config.toml
qk_norm = true
beta1 = 0.9
decay_shape = "pow"
MLP neurons of a small language model. Each row is named by its layer, matrix (up: input weights; down: output weights) and neuron, and shows model dimensions 32-95. Each number is 128 + 24 x the weight over its row's rms, rounded and kept within 0 to 255.
After each neuron's rows, "fires after" lists the tokens most often just before its 100 highest values on Wikipedia text that the model never trained on. A number after a token or word is its count.

L4.up426 [119  89 170 178  89 124 107  69 109  97 102 144 182 163 129 120 111  95 107 162 125 133 146 119 135 134 115 122 117 153 124 120 150 125 144  99 150 143  99 171 137 155 111  95 106 116 104 141 113 144 118 119  72 140  95 151 104 119 144 171 166 118 127 129]
L4.down426 [157 106 111 109 147 125 153 105 146 139 117 116 161 119 152 143 150 118 104  99 123  99 138  85 136 137 161 105 133  93 125 136 158  71 164 123 103  96  94 102 106 132 130 124 121 137 118 129 141 156 125 106 112 169  98 108 149 168 121 108 145 133 126  96]
fires after: "3" 21, "1" 18, "9" 14, "0" 11, "4" 9, "8" 9

L4.up708 [135 145 145 172 117 136 146 132 126 129 145  88 118 133 135 179 110 127  85 135 127  97 107 125  98 120 123 152 121 182 120 105 114 136 101 102  79 132 123 161 167 125 101 176 106 104 101 177 112 123 114 128 107 136 118 115 102 141 113 162 160 127 131  89]
L4.down708 [105 173  69 110 123 112 143 148 164 149 126 127 135 138 164 120 131 152 139 140 105 114 111  73 126 146 144 117 183 146 147 143 144 150 156 133 121 121 115 133 109 143 151 122 118 151 117 109  96 153 148 125 115 132 112  73 130 141 104 127  86 116 107 176]
fires after: " /" 12, "6" 11, "1" 11, "3" 9, "5" 7, "2" 7

L4.up707 [129 147 113 146  95 132 166 111 146  94 150 143 118 133  93 166 102 126 126 126 177 119 102 114 130  95 136 119 132 152 131 141 124 149 109 109 117 144 131 136 108 136 136 132 141 110 183 167 126  89 145 147 134 162 133 107  83 130 148  99 133 149  65 168]
L4.down707 [149  95 109 157 170 131  73 101 147 141 110 126 141 102 124 131 134 114  93 152 121 120 153 106 132 105 111 136 160  92 130 134 138 126 135 110 135 157 146 130 134  88 125 163 151 125 101 126 150 180 101 114 161 172 104 149 172 150  93 124 125 164 156 109]
fires after: " B" 16, " Ad" 9, " Br" 7, " Department" 7, " F" 7, "er" 5

L4.up783 [126 122 105 135 101 133 117 125  96  78 136 108 139 136 134 116 125  81  66 124 110 136 137 138 127 137 145 122 140 128 140 125 143 126 133 138 173 114  92 133 146 111 116 108 139 124 126 155 118 165 121 129 113 116  91 136 140 118 141 121 180 124 149 116]
L4.down783 [127  98 146 114 128  98 140 144 118  98 119 122 118 126 141 110 107 138 135 135 134  98 127 117  99 163 123 145 134 100 104 168 149 117 157 144  92 117 147 152 150 173 147  86 129 158 126 125 150 145 118 133 130 166 136 133 156 116  74 119 137  98  93 109]
fires after: "9" 54, "8" 11, "," 10, " ag" 7, "0" 7

L4.up789 [150 131 157 163 152 130 129  99 182  77 112 102 132 138 117 153 115 137 115 163 122 149 132 101 141 147 116 141 115 142 170 104 162 146 163  76 143 101 129 150 169 111 124 128 138 111 118 148 141 113 124 134  57 129  93 150 151 107 156 137 146 125 142 134]
L4.down789 [140 130 122 141 153 112 174 142 166 129 147 139 140 106 158 122 144 101 158 112 107 128 119 100 114 131 163  94 105 106 123 155  86 143 140 123 112 105 134 121 106 117 130 144 132 136 174 143 154  80 134 139 142 102 112 113 143 149  99 134 158  40 165 155]
fires after: " in" 11, "1" 11, "2" 11, " re" 9, "0" 9, "3" 8

L4.up122 [159 181 130 167 114 103 123  65 119  99 129 147 136 155 121 148 112 145 113 134 143 109 125 123 144 169 110 142 145 153 166 177 134 157 110 100 169 108 177  88 111  90 121 108 108 138 138 188 107 137 134 148 131 126 109  91 133 118 112 122 157 101 149 119]
L4.down122 [115 121 120 120 109 175 129 156 139 120 159 115 145 148 111 145 156 136 141 151 111 134 118 128  99 111 167 117 113 117  98  95 149 119 162 128 120 132 135 142 125  92 154 162  95  75 114 115 123 164 116 165 129 129 114 147 153 160 139 152  93 137 103 168]
fires after: "," 46, " Miss" 6, " Ar" 5, " August" 4, " June" 4

L4.up357 [111  90 102 127 129 133 123 131 148 132 167 135 161 172 160 134 119 109 102 128 124 110 164 117 188 130 139  93 123 177 119 161 144 133 155  97 113 120 103 116 146 152 133 124 139 103 121 138 114 134 123  84 110 127  88 110 131 112 107 125 132 148 131 125]
L4.down357 [126  83 132 101 121 112 138  98 109 116 151 109  82 102 113 129  86 168 103 135 101 131 180  73 153 155 110 116 124 141 120 163 154 117 137 101 110 130 141 133 128 156 153 130 106 120 111 102 128 166 139 126 107 183 132 159 109  99 123 110 112 142 106  79]
fires after: "9" 96

L4.up732 [149 132 129 172 138 127 113  96 146 122 113 138 128 133 121 154  91 126 130 143 151 118 143  91 144 131 138 149 121 141 143 110 141 163 137  91 149 132 111 139 158  74  89 168 109 132  64 148 165 133 102 123  88 138 138 125 119  57 113 158 130 107 116 118]
L4.down732 [141 181 144  93 139 123 158 101 154 113 175 125 145 154 137 119 167 118 116 128 133 109 118 161  83 156 144 137 120 101 109 163 119 111 126 143 157 103 103 145 109 151  86 141 130 107 119 141 126 109 133 151 137 125 114 136 116 169  99 108 124 165 184 116]
fires after: "0" 27, " there" 8, "9" 7, " Lab" 4, " P" 4, " in" 4

L4.up193 [145 175 117 164 113 151 142  85  97 116 137 132 149 148 105 153  88 123 117 108 143 135 130 143 182 124 110 135 111 114 154 143 110 177 151 108 120 177  97 129 145 142 115 122 103 124 107 119 125 124 102 131 139 127  69 102  94 165 135 131 153 162 126 114]
L4.down193 [147 137 133  78 112 102 120 117 162 100 123 120 122 109 123 111 111 119 150 129 135 145 115 142 137 147 106 128 114  68 106 119 135  80 137 136  77  99 147 127 125 147 179 176 147 130 108 129 111 142 133  83 162 142 140 200 152  71 133 122 118  94 134 112]
fires after: " " 24, " B" 13, " R" 9, "1" 9, " W" 8, " And" 4

L5.up603 [ 98 134 121 138 146 116 127  93 124 122  96  79 131 143 122 136 117 166  88 121 158 119 100 162 160 112  82 139 142 135 126 143 123 139 125 162 120 143 138 110 126 114 124 193  96 129 111 105 143 114 132 160 110  83 107 106 136 127 147 137 133 142 117  97]
L5.down603 [115 115  99 126 111 143 134  97 107 125 121 152 139 174 162 141 119 145 120 136 140 140 143 123 115 147  80  87  84 125 110 126 163  92 100 107 122 120  85 171 135 117 143 129 111 124 106 115 116 168 166 146 140  96 152 122 174  91 146 102 143 166 106  84]
fires after: "-" 20, " |" 17, "|" 10, "/" 6, "P" 6, " •" 5

L4.up42 [123 120 157 171 129 112 134  73 129 147 115 135 139 155 101 104 135  98 113 128 166  81 181 106 207 112 160 119 116 119  84 109 142 144 140 107 148 142 137 164 149 122 116 117 138 124 139 122 116 128 155 140 144 151 131 106 117 117 153 146 156 137 108 125]
L4.down42 [154 128 133 132 120 126 123  98 130  98 132 117 157 126 143 132 133 127 148 110 110 147  79 129 137 122 126 138 123 110 164 134 169 112 100 122 125 153  91 110 140  98 162 132  79 148 109 131 102 106 112 107 157 120 146 145 135 137 143 119 133 139 161 186]
fires after: " " 37, " |" 15, "\n" 13, "–" 6, "1" 4

L5.up470 [ 72 109 108 158 145 159 135 171 116 102 101 109 117 128 116 124 132 147 132 125 109 155 159 110 171 129 103 118  95 122 131 116 117  98 124  84 119 145 109 148 122 166 135 139 100 158 113 137 124 145 179 117 142 148 106 127 135 125  86  76 132 138  70 112]
L5.down470 [120 134 146 112  62 126 144 113 103 133 117 161 126 114 122  84 117 114 115 141 152  74 167 135 122 126 147 136 180 145 119 143 141 140 121 105 178 106 180 135  94 114 117 129 141 119 107 153 131 117 102 159  94 129 119 128 133 135 114 158 141 152 149 120]
fires after: "0" 31, "-" 9, "Th" 6, " t" 6, "," 5

L5.up37 [157 148 134 147 151 118 147 103 131 155 130 106 117 116 184 180 173 133 115 138 138 119 141 139 103 142  87 124 112 132 125 126 181 156 139 144 131  88  93 146 122 130 133 120 171 127 134 199  90  87  89 122 106 143 129 100 144 161 141 150 161 122 140 114]
L5.down37 [113 110 134 102 123 141 119 165 132 131 126 120 110 134 130 133 139 122 102  95 154 132 123  99 166 123 170 133 107 140 126 161 108 110 126 110 111 136 160 107 129  96 121 114  91 134 156  99 163 149 115 150 120 119 102 142  74 114 110  90 109 121 128 132]
fires after: "1" 28, " one" 14, "9" 13, " me" 10, " month" 6, "5" 4

L4.up549 [151 153 117 118 150 136 127 128 162 137 133  93 132 145 142 149 146 186 119 107 106 122 137  98 179 114  88 138 127 138 135 130 161 135  84 127 175 107 124 123 161 124 143  84 104  93 134 139 123 133 116  90  97 198 145 107 111 114 155 132 122 124 110 117]
L4.down549 [173 137 147 114 118 115 171 102 120 154 123 162 160 140 149 129 163 137 144 146 130 117 138 118 112 183 137 141 138 127 141 105 124  95 162 142 116 113 145 141 116 118  72 108 157 137 148 182  84 121 138 150 139  94 103 107 127 163 141 120 124 122 108 103]
fires after: "9" 31, "0" 26, "8" 20, "1" 7, "7" 5

L4.up31 [133 121  93 126 102 137 151 131 124 118 111  81 118 148 155 136 165 130 125 164 117 123 164 111 147 120 139 126 133 139 135 122 133 115 103 122 133 168 106 129 192 104  87 141 168 153 146 127 155  94 155 163 150 101 110 131 162 148 148 149 160 133  79 124]
L4.down31 [111 133 150 123  99 165 140 125 205 113 139 114 174 128 149 136 145 131 110 133 101 136  85 119 130  90 134 181 107 101 167 125 121 137 116 119 127 126  95  95  78 127 121 123 155 111 102 157 132 167 133 137 159 114 179  82 110  94 122 122 146 137 155  94]
fires after: " e" 20, " c" 16, "-" 5, "ent" 5, "em" 5, "h" 4

L4.up360 [102  91 165 107  83 143 143 120 135 128 117  85 151 137 104 156 155  95 113 189 138 131 125 126 121 184 112 133 135 115 106 109 149 135  63 125 128  96 114 111 153 114 137 163 154 132 139 118 145  74 143 159 118  84 146  93  94 113 141 167 138 151 126 141]
L4.down360 [139 148 127 154 114 151 128 139 130 136 156 105 122 114 167 128 151 156 128 139 105 176 136 134 138 111  79 134 166 120 163 183 113 119 153 145 109 158 144 122 117 101 145 114 148 122 116 129 116 129 122 159 150 109 188 132 136 135  96 160 100 110 132 130]
fires after: " e" 15, "r" 8, " en" 8, "-" 7, "." 7, " d" 5

L4.up862 [110 149 150 120 115 103 127 129 132 121 144  88 159 144 151 151 107 130  77 184 112 141 116 160 159 112 100 179 100 138 148 102 134 137 156 117 111  94 115 126 126 125 159  75 141 102 168 149  92 108 116 154 145  81 116 150 102 143 132  98 184  94 100 131]
L4.down862 [117 106 159 145 121 129  97 148 107 146 111 136 158 118  47 110 121 110 131 114 152  94  97 151 156 119 139 113 102 139  91 103 139 135 150 123 140 135 159 116 118 105 124 112  90 134 129 157 170 104 145 134 111 119 151 139 122 146 149 126 131  98 123  75]
fires after: " un" 13, "-" 13, " f" 12, " en" 9, " \"" 7

L4.up633 [ 74 111 128 115 142 151 160 115 139  92 178  84 123 129 135 154 123 111  93 124 141 102 129 108 120 143  84  98 143 169 106 137 166 106 144 132 124 164 117 115 137 146 128 158 123  97 124 104 120 101 131 136  88 166  95 134  55 144 145 127 120 169 131 116]
L4.down633 [134  84 126 100  93 134 109  98 132 178 109 121 108 139 143 100 138 150 136 152 145 138 129 163 125 133 182 164 111 132 115 115 132 124 123  97 137 147 156 153  88 126 139  88 149 158 121 121 108 147 122 124 120  89 151 117 174 131  81 123 150 140 130 109]
fires after: "In" 27, "," 22, "0" 12, "On" 9

L4.up659 [122 126 135 152 122 129 142 104 119 121  88 128 166 172  93 109 157 108 121 149 154 158 123 126 178 152 131 110 160 100  87  97 128 167 104 147 125 128 118 115 139 101 115  86 139 117 149  94 154 101 122 215 138 131 152 114 129 120 110 173 175 143 150 107]
L4.down659 [159 107 143 113 117 169 135 128 191 167 152  99 117 108  84 147 127 123 135 104  90 129 116 142 134 103 117 117 110 147 135 122 184 142  85 111 119 150 123 147 110 129 155 155 136 126  98 106 128 162 157  61 120 156 142 123 121 124 127 107 115 137 105 162]
fires after: " " 28, "\n" 10, "|" 6, "/" 6, "-" 5, "1" 4

L4.up97 [117 125 127 136 137 131 124 147 179 122 127 109  71 130 103 153  90 112 137 111 158 124 143 126 130 142 136 122 141 153 119 154  93 120 133 105 128 119 136 135 146  86 106 128 130  79 175 137 149 120 142 146 135 103  81  93 129  99 136  86 129 141 115 125]
L4.down97 [101 145 154 177 135 139 106 175 127 109 140 143 133 121 136 111 146 118  86 134  97 158 146 115 101 143 132 128 104 131 142 108 113 126 148 156  54 112 134 119 130 102 129 107 145 127 151 122 154 130  82 136 166 148 136 147 128 128 148 111 127 154 156 168]
fires after: " (" 22, " \"" 11, " f" 11, "-" 9, " F" 5

L4.up873 [131  94 123 123 112 125 120 132 141 116  97 104 129 123 130 165 108 115 121 131 183 132 137 115 137 146 127 127 129 150 129 133 122 135 119 116 131 130 143  99 153 139 142 116 127  72 185 122 120 129 109 110  93 147 106 122  91 100 174 131 125 161 149 132]
L4.down873 [118 102 155 107 134 129 101 108 112 129 100 128 126 106 109 129 119 154 114 137 131 127 114 159 167 127 124 113 178  74 162 106 107 106 125 101 126 170 110 135 146 123 111 147 113 126 141 111 129 172 123 142 123  95 154  96 129 130  95  95 128  79 146 133]
fires after: " F" 37, " B" 20, " M" 8, "B" 4

L4.up154 [119  89 143 177  78 110 142 149 150 137 177 132 132 178 134 159 140 122 105 135 109 138 132 127 152 166 128 127 108 150 125 136 174 139 178 127 114 117  95 133 114 102 131 105 137 110 120 107  71 156 131 105 107 146  92 135 128 112 175 103 155 140 131 119]
L4.down154 [129 124 133  71 207 114 164 106  94 129 106 159 121 136 139 124 111 125 126 137 126 162 179 116 130 138 142 125 189 116 131  95 123 139 145 112 126 156 136 128 116 182 143 105 115  93 140 128 132 117 115 105 126 146 122 135 121  54 100  99 104 115 142 103]
fires after: "9" 69, "8" 14, "–" 9

L5.up474 [ 95 196 140 148  76 121 138 110 174 120  96  58 112 100 110 152 136 108 102 168 153 157 185 127 143 120 109 167  95 104 155 151 111 104 167 136 134 129 132 122 202 153 170 129 119 149 169 163 146 141 158 102 177 149 116  94 128 139 146 117 156 103 118 147]
L5.down474 [141 105 101  93 151 132 130 167  91 103 140 120 144 116 108 119  92 113 145  80 138 142 113 126  97 111 100 101 149 160 131 126 111 166 110 151 120 159 144 144 137  82  73 138 131 136 118  94 134 117 116 138 116 114 146 135 121 119 130 176 145 110 148 181]
fires after: " W" 12, " F" 12, " f" 8, " w" 8, "W" 7, "-" 7

L4.up494 [133 168 155 114 142 150 124  80 140 118 138 138 134 134 101 130 142 140 114 130 139 155 105 150 133 124  75 104 125 175 121 146 147 162 117 111 129 154 119 127 153  84 117 136  91  94 111 156 114 103 131  85 140 196 147 149 151  91 123 110 135 109 144  96]
L4.down494 [ 98  87 121 123 113 109 137 177  99 173 109 111 128 137 129 156 137 133 126 106 106 115 175 102 132 158 159 120 165 134  95 152 109 105 110 120 133  92 103 150 101 165 153 111 144 125 144 146 129 166 121 129 136 108 126  86 102 150 110 144 113 114  75 128]
fires after: "9" 29, "1" 12, "8" 9, " |" 8, " J" 8, "|" 7

L5.up263 [ 67 116  93 149 109 145 167 103 161 111 120 117 130 160 142 146 137 155 121 137 128 152 111 124 163 106 133 131  95 171 122 144 119  67 179  98 117 130 100 137 110 123 116 149 124 113 134 106 118 161 133 129  94 169 116 120 169 136 159 122 169 151  95  95]
L5.down263 [ 88 112 146 119  75 112 120  90 137 105 137 108 145 173 122 147  92 168 102 145 120 106 132 110 139 121 134  87 168 100 133 120 177 164 100 119 142 122 133 112 141 128 121 162 119 138 118 145 179 100 100 109 146 135 134 135 160 146 143 116 143 151 140 181]
fires after: "0" 45, "9" 6, " t" 4

L4.up156 [123  79 131 159 153 113 160 105 115 152 115 136 131 179 168 144 147 110  87 142 107 132 119 106 156 142 154  98  98 147 111 143 142 103 182 117 137 128 106 141 104 160 151 120 148  92 133 149 120 154 136 113 119 105 112  88 146  88 101 121 161 136  97  93]
L4.down156 [109  96 108  90 151 164 127  99 100 125 164 104  97 113 122 156 131 146 110 102  91 126 179 125  94 142 137 136 146 130 164 157 154 119 131  95  87 112 152 147 132 191 145 107 134 147 160 125 101 143 106 105 135 138 144 158 126  99  83 121 120 129 116 121]
fires after: "0" 83, "9" 17

L4.up953 [167  89 123 139 115 141 123  79 176  89 132 140 128 177 121 109 115 116  98 155 134 133 167 123 114 131 131 155  97 175 122 127 154 131 107 111 157 173 122 158 149 122  66  90 128  75 139 180 135 132 102  95 136 148 107 151 131 121 125 124 159 120 118  97]
L4.down953 [ 99  81 119 118 115 149 138 141  95 155 128  99 138 137 152 152 114 123  88 117 132 130 195  91 128 149 129 110 148 123 117 153 137 130 175 112 134  81 137 145  73 187 167 137 130 135 117  97 116 128 168 112 107 159 124 132 110 105 131 136 103 135 104 107]
fires after: "9" 37, "1" 9, " ag" 9, "4" 8, "2" 6, "8" 6

L4.up885 [117 110 114 127 140 121  97  97 139 111 129 130 111 182 119 157 155 143 132 130 130 170 123 102 159 125  86  94 118 105 106 127 165 157 139 112 116 129 121 147 208 144  97 120 142  98 151 140 156 134  86 149 110 148 127 134 146 135 182 137 154 125 124 123]
L4.down885 [130 145 139 123 103 100 138 106 120 168  69 155 128  88 157 102 160 152 117 151 170  86 179  63 133 151 120 101 117 167 109 112 127  91 136 111 147 141 143 127  79 132 104 144 117 102 122 119 142 160 205 154 132 125  80 152 109 113 113 131 133 135  95 100]
fires after: "1" 88, "9" 5

L4.up150 [103 132  92  94 138 126 117 102 118 122 145  87 113 132 137 139 139 125 117 131 153 110 138 101 114 127 111 113 117 138  90 114 119 106 130 149 113  95 133 156 121 131 198 131 138 116 117 179 167 153 163 131 128 141 132 137 116 102 134 143 145 135 133 113]
L4.down150 [146 119 156 165 102 149 140 141 103 128 123 154 151 146 112 110 125 161 158 129 108 141  96 151 115 138 126 133 151 109 140 144 138 165 105 124 131 122 110 121 135 145 115 132 138 143  98 119 110 116  80 114 103 110 214 118 125 165 145 132 125 154 110 160]
fires after: "," 56, "-" 23, " un" 8, "/" 7

L5.up668 [160 135 170  98 138 157 148 116 127 155 100  95 148 113 165 144 177 165  73 129 123 115 196 137 108 165  73 142 141 134 139 131 158 121 134 103 140 124  88 142 124 149 181 109 129  95 181 136 146 101  96 146 106 156  98 120 158 163 125 159 164 130 106 100]
L5.down668 [158 132  92 151 144 155 133 144 136 114 102 148 141 169 118 162 138 121 140 102 157 112  78 140 136 118 141 113 128 121 144 139 120 127 131 118 114 109 147 141 145 117  98 139 151 129  88 112 174 161  88 108 164 120 132 114 107 141 129 113  82 145 122 116]
fires after: "1" 23, "9" 20, " Ab" 9, "8" 7, "7" 4, "2" 4

L4.up786 [108 116 129 125 116 129 117 134 155 106 176  89 184 140 154 143 144 106 117 124 156  91 158 154 192 123 107 169 113 137 153 106 131 117 102  85 136 130 109 136 123 135 139  96 124 104 120 146 125 154 158 148 115 157 111 115 139  90 117 116 160 132 117 108]
L4.down786 [162 141  87 111 116 136 122 127 141 128 106 132  94 116 130 103 120 146 131 130  85 113 111 117 124 145 154 103 100 109 136 147 105 166 116 128 122 136 167  96 161  92 127 140 126 190 131 151 144 137 129 151 149  83 155 161 141 151 110 121 132 118 102 130]
fires after: " f" 32, " F" 11, " Miss" 6, " co" 6, " av" 5

L5.up855 [113 103 133 120 149 156 167 113 102 105 106  83 137 148 121 169 116 164 150 138 147  97 181 139 147  77  96 151 149 164 158 154 138 115 137 136 157 104 156  98 145 135 151 159  47 126 112 117 121 111 167 184 138 143 150 119  99 132 135 132 118 144 125 134]
L5.down855 [124 137 120  83 150 129 134 144 142 175 139 144 170  99 104 129 138 108  92  95 124 135 113 111 179 187 126 122 151  81  73 155  86 152 119 136 100 168 100 139 101 117 120 128 154 122 120 136 151 154 127 102 142  79 155 104 143 103 130 107 162  98 112 109]
fires after: " |" 19, "G" 10, " the" 10, "-" 9, " |\n" 4

L4.up203 [106 150 113 101 143 150 113 114 159 137 122  94  96 156  98 136 133 147 102 185 149 102 128 149 124 128 106 112 138 122  70 136 126 132 122 113 128 117 142 130 153 125 139 145 122  94 108 106 122 106 148 173 146  83  94 136 133  67 111 130 171 110 112 122]
L4.down203 [124 150 121 106 151 133  85 121 138 144 139 117 106  88 125 128 121 125 110  93 103 142 135 143 103 176 114 132 145 133 118 127 143 174 148 152 145 122 156 126 165 136 182 147  83 118 165 107 152 155 132 146 163  94 112 111  95  94 130  98  96 145 103 157]
fires after: " (" 27, "-" 11, " un" 5, " " 5, " \"" 4, "/" 4

L4.up14 [135 137 144 102 143 167 103  89 153 114 129 107 166 143 122 152 164 155 128 136 100 163 126 135 126 158 112 132 122 134 151 126 136 132 130 129 117 115 123 124 105 127 173 119 168 136 115 139 149 101 132 125  75 124 134 119 141 114 173 135 111 125 123  82]
L4.down14 [107 121 154 135 141  97 144 135 111 102 164 166  90 126 147 101 105 116 141 109 170  72 115 118 168 100 135 138 149  96 111  98 155 136 141 159 117 126 140 145 134 117 133 130  84 106 146 134  90 116 113 132 168 114  92 137  98 108  91 138 129 143 122 173]
fires after: "9" 30, " resp" 7, "8" 7, " cont" 6, " Ex" 6

L4.up920 [133 101 146 125 146 127 100 102 180  96 153 137 147 184 128 175 128 140 135 124 146 165 148 135 155 110 145 104 124 124 113 158 154 107 144 107  94 131 112 127 126 102 124 132 107 104 108 125 174 175 131  97 120 152  93 145 162 111 130 136 147 159 104  99]
L4.down920 [138 121 107 161 128 135 118 107 110 129  95 105 151 135 170 104 147 151 126 123 144  81 132 108 154 112 141 120 140  86 135 148 148 139  98 124 143 123 127 141 155 150 120 132 112 128 116 156 116 153 120 135 121 110  84 117 127  61 123 106 111 109 115 108]
fires after: "0" 33, "9" 18, "°" 9, "3" 7, " U" 7, "2" 5

L4.up114 [107 142 114 130 130 132 131 138 157 109 142 108 122 153 153 108 145 149 129 162 118 163  97 135 143 152 136 144 116 127 132 120 127 114 127 125 111 160 130 158 112  93 145 126 143  79 121 153 111 111 112 176 129  81 119 109 118 132 133 126 151 155  96 113]
L4.down114 [106 153 118 114  75 137 126 111 136 121 122  95 102 118 122 128 114 104 108 149 108 115 106 125 117  84 124 133 118 168 119 121 113 118 154 142 130 112 145 116 150 122 111 149 114  95 114 138 115  96 136 170  96 112 183 123 112 145 183 137 163 126  86 122]
fires after: "-" 16, " un" 9, " en" 9, "h" 8, " United" 7, " World" 6

L4.up521 [127 126 149 113 132 157 122 136 126 100 142 120 131 145 148 139 148 144 113 124 116 140 193 102 115 127 122 128 129 105 172 128 133 131 137  99 103 101 150 146 127  96 151  91 159 115 129 172  85 122 154 153 120 129  74 112 127  92 120 110 144 138 133 110]
L4.down521 [109 137 162 153  93 117  95 112 144 146 128 141 136 103 118 118  93 113 117 113  96 177 153 158 138 158 158 135  99 137 108 130 124  97 188 144 141 137 107 103 150 110 104 152 123 108 157 146 129 137 111 133 120 136 115 145 151 106 109 149 129 113 113 110]
fires after: " f" 33, " me" 11, " F" 10, " U" 7, " en" 6

L4.up5 [ 95 109 151 123 154 139 171 112 155 125 144  86 165 152  88 139 161 116 147 142 165 122 131 126 102  99  46 140 182  97 126 123 166 125 117 133 108  96 126 124 170 126 138 154 159 119 103 117 113  90 119 209 150 130 136 119 127  98 131 121 112 121 136  96]
L4.down5 [101 123  98 108 142 137 117 147 101 145 137 125 121 134  88 119 132 126 135 124 102 118 152 100 129 120 182 154 175 110 112 127 149 171 121 187 108 147  81 118 114 147 129  92  94 119 103 176 105  91 165 122 138 132 180  80 131 121 161 127 153 111 140 126]
fires after: " is" 20, " to" 12, "-" 9, "." 7, " in" 6, " of" 4

L4.up843 [149 111 129 100 114 125 108 136 131 115 132  91 118 153 111 168 143 139  80 117 141 115 196 128 130 112  76 114 118 152 193 122 140 111 166 159 157 115 123 157 147 119 119 126 158 113 147 130 103 121 114 153 100 129 119 116 168 122 141 106 155 163  89  95]
L4.down843 [124 106 127 109 124 169 154 120 129 158 137 149 132 115 168 145 156 143 151 154 155 105 125 168 113 117 126 134 121 103 121 130 122 114 146  64 107 112 127 120 121 125 132  91 111 110 125 143 166 147 170 145 159  98 150 134 149 108 120 137 118  89 111 163]
fires after: "9" 17, " m" 10, "8" 10, "4" 9, "1" 9, "3" 9

L4.up28 [113 111  84 110 164 111 148 129 157 109 134 167 148 104 137 124 148 159 106 117 125 125 184 123 137 184 111 116 125 160 142 121 119 114 128 138  82 136  92 110 166 138 172 159 139 126 106 125  81 124 144 122 165 156 126 132  97 129  78 161 117 152 100 115]
L4.down28 [ 92 127 170 132  71 128 101 142 140 137 127  93 121 126 112 175 129 109 154 145 152 120 134 124 122  95 118 168 128 112 168 145 146 144 104  89 180 155 158 137  97 108  87  98 159 139 112 141 141 154 122 141  92  94 140 105 154 118 155 105 121 124 126 189]
fires after: "\n\n" 26, "-" 8, " sh" 6, " t" 6, " im" 4, " s" 4

L5.up43 [121 115 115 127 142 174 159 123 114 107  95  90 156 150 196 157 142 132 114 123  95 119 133 148 110 135 155 149 119  92 112 115 166 109 120 122 137 113  83 113 133 125 156 133 107  77 166 122 137 126 143 135 111 122 145 132 128  68  78 114 139 158  94 149]
L5.down43 [166 151 193 151  75 103 123 141 174 147 168 150 123 132  87 117 155 104 123 147 192 129 124 123 152 120 139 125 125 149 155 129 100 136 143 131 107 110  91 104 129 159 112 120 134 130 102 153 108  78 112 136 113 139 112 109 111 153 143 140 103 150 111  99]
fires after: "0" 54, "9" 17, "-" 8, "8" 7

L4.up19 [170 173 107 147 132 131 130 118 160 111 185 119 119 161 115 162 149  74 140 159 137 137 109 163 145 142 132 120 112 143 114 153 131 139 125 115 144  87 117 119 130  93 104 131 113 113 154 174 112 152 154 110 102 186 147 141 131 121 161 128 107 146 104 132]
L4.down19 [ 86  96 102 131 119 107 110 118 143 128 101 100 132 143 129  64 147 172 131 100 151 113 185 123 124 126 127 117 176 110 157 116 143 118 109 112 125 133 114 155 146 166 180 107 118 102  95 119  97 120  92 132 125  82 142 118 105 156 155 113 158 152 149  88]
fires after: "1" 18, "0" 10, " ag" 10, "9" 6, " pri" 5, "4" 4

L5.up52 [132 119 147 118  93 131 135  75 153 113 140 123 143 156 147 166 140 149 123 138 130 146 132 122 205 112 143 161  91 132 128 145 221 125 115  60 137 120 122 145 114 117 106 129 167  81 130 127 100 109 119 147 104 139 120 132 144 107 120 103 148  99 143  96]
L5.down52 [105  55 131 147  87 154 120 152 116 168 129 153 137  81 146 129 120 127 137 142 142 126 128 106 144 138 117 101 132 147 115  95 108  97 103 153 123 142 118  94  82 126  71 134 112 187 179  92 135 151 176 153 159 112  82 157 162 130 145 120 131 125 119 103]
fires after: "–" 18, " " 14, " ag" 9, "0" 9, "9" 9, " App" 5

L4.up899 [ 96 121 139 131 156 151 117  92 121 147 115  81 124 153 146 156 155 120 124 134  98 130 113 118 102 116 109  86 144 136  96  75 119  80 141 116 106 125 116 132 117 149 177 158 147 114 165 135 123 115 130 143 100 137 132 121  85 170 147 139 136 141  99 129]
L4.down899 [130 149 137 104 111 119 126 145 125 155 115 145  98  92 117 116 119 121 201  99 111 124 163  97 113 108 121 160 160  89 129 147 106 153  92 152 134 112 128 141 143 100 115 119 157 154  83 123 120 100 105 128 122 161 183 161 141  93 102 164 119 129 164 148]
fires after: " f" 20, "-" 17, "," 16, " en" 7, " sup" 6, " and" 4

L4.up458 [116 140  97 148 128 123 149  58 139 114 117 137 144 134 143 168 124 139 128 124 122 115 124 134 125 124 119 104 148 165 129 123 139 127 143  94 154  94 124 105 133 131 129 127 128 163 131 168 101 140 157 121  91 169  73 122 185 132 157 129 134 149 113 116]
L4.down458 [ 71 156 136 151 130  96 106 185 126 128 110 119  99 122  84 144 128 138  92 163 144 131 170 108 104  83 115 137 134 133 122 127 135  99 136 154 124 173 104 159  96 132 110 127 144 121 116 100 129 125 108 128 144 122 134 138 110 138 112 145  84 165 141 138]
fires after: "0" 22, "1" 19, "8" 9, "9" 8, " month" 7, "5" 6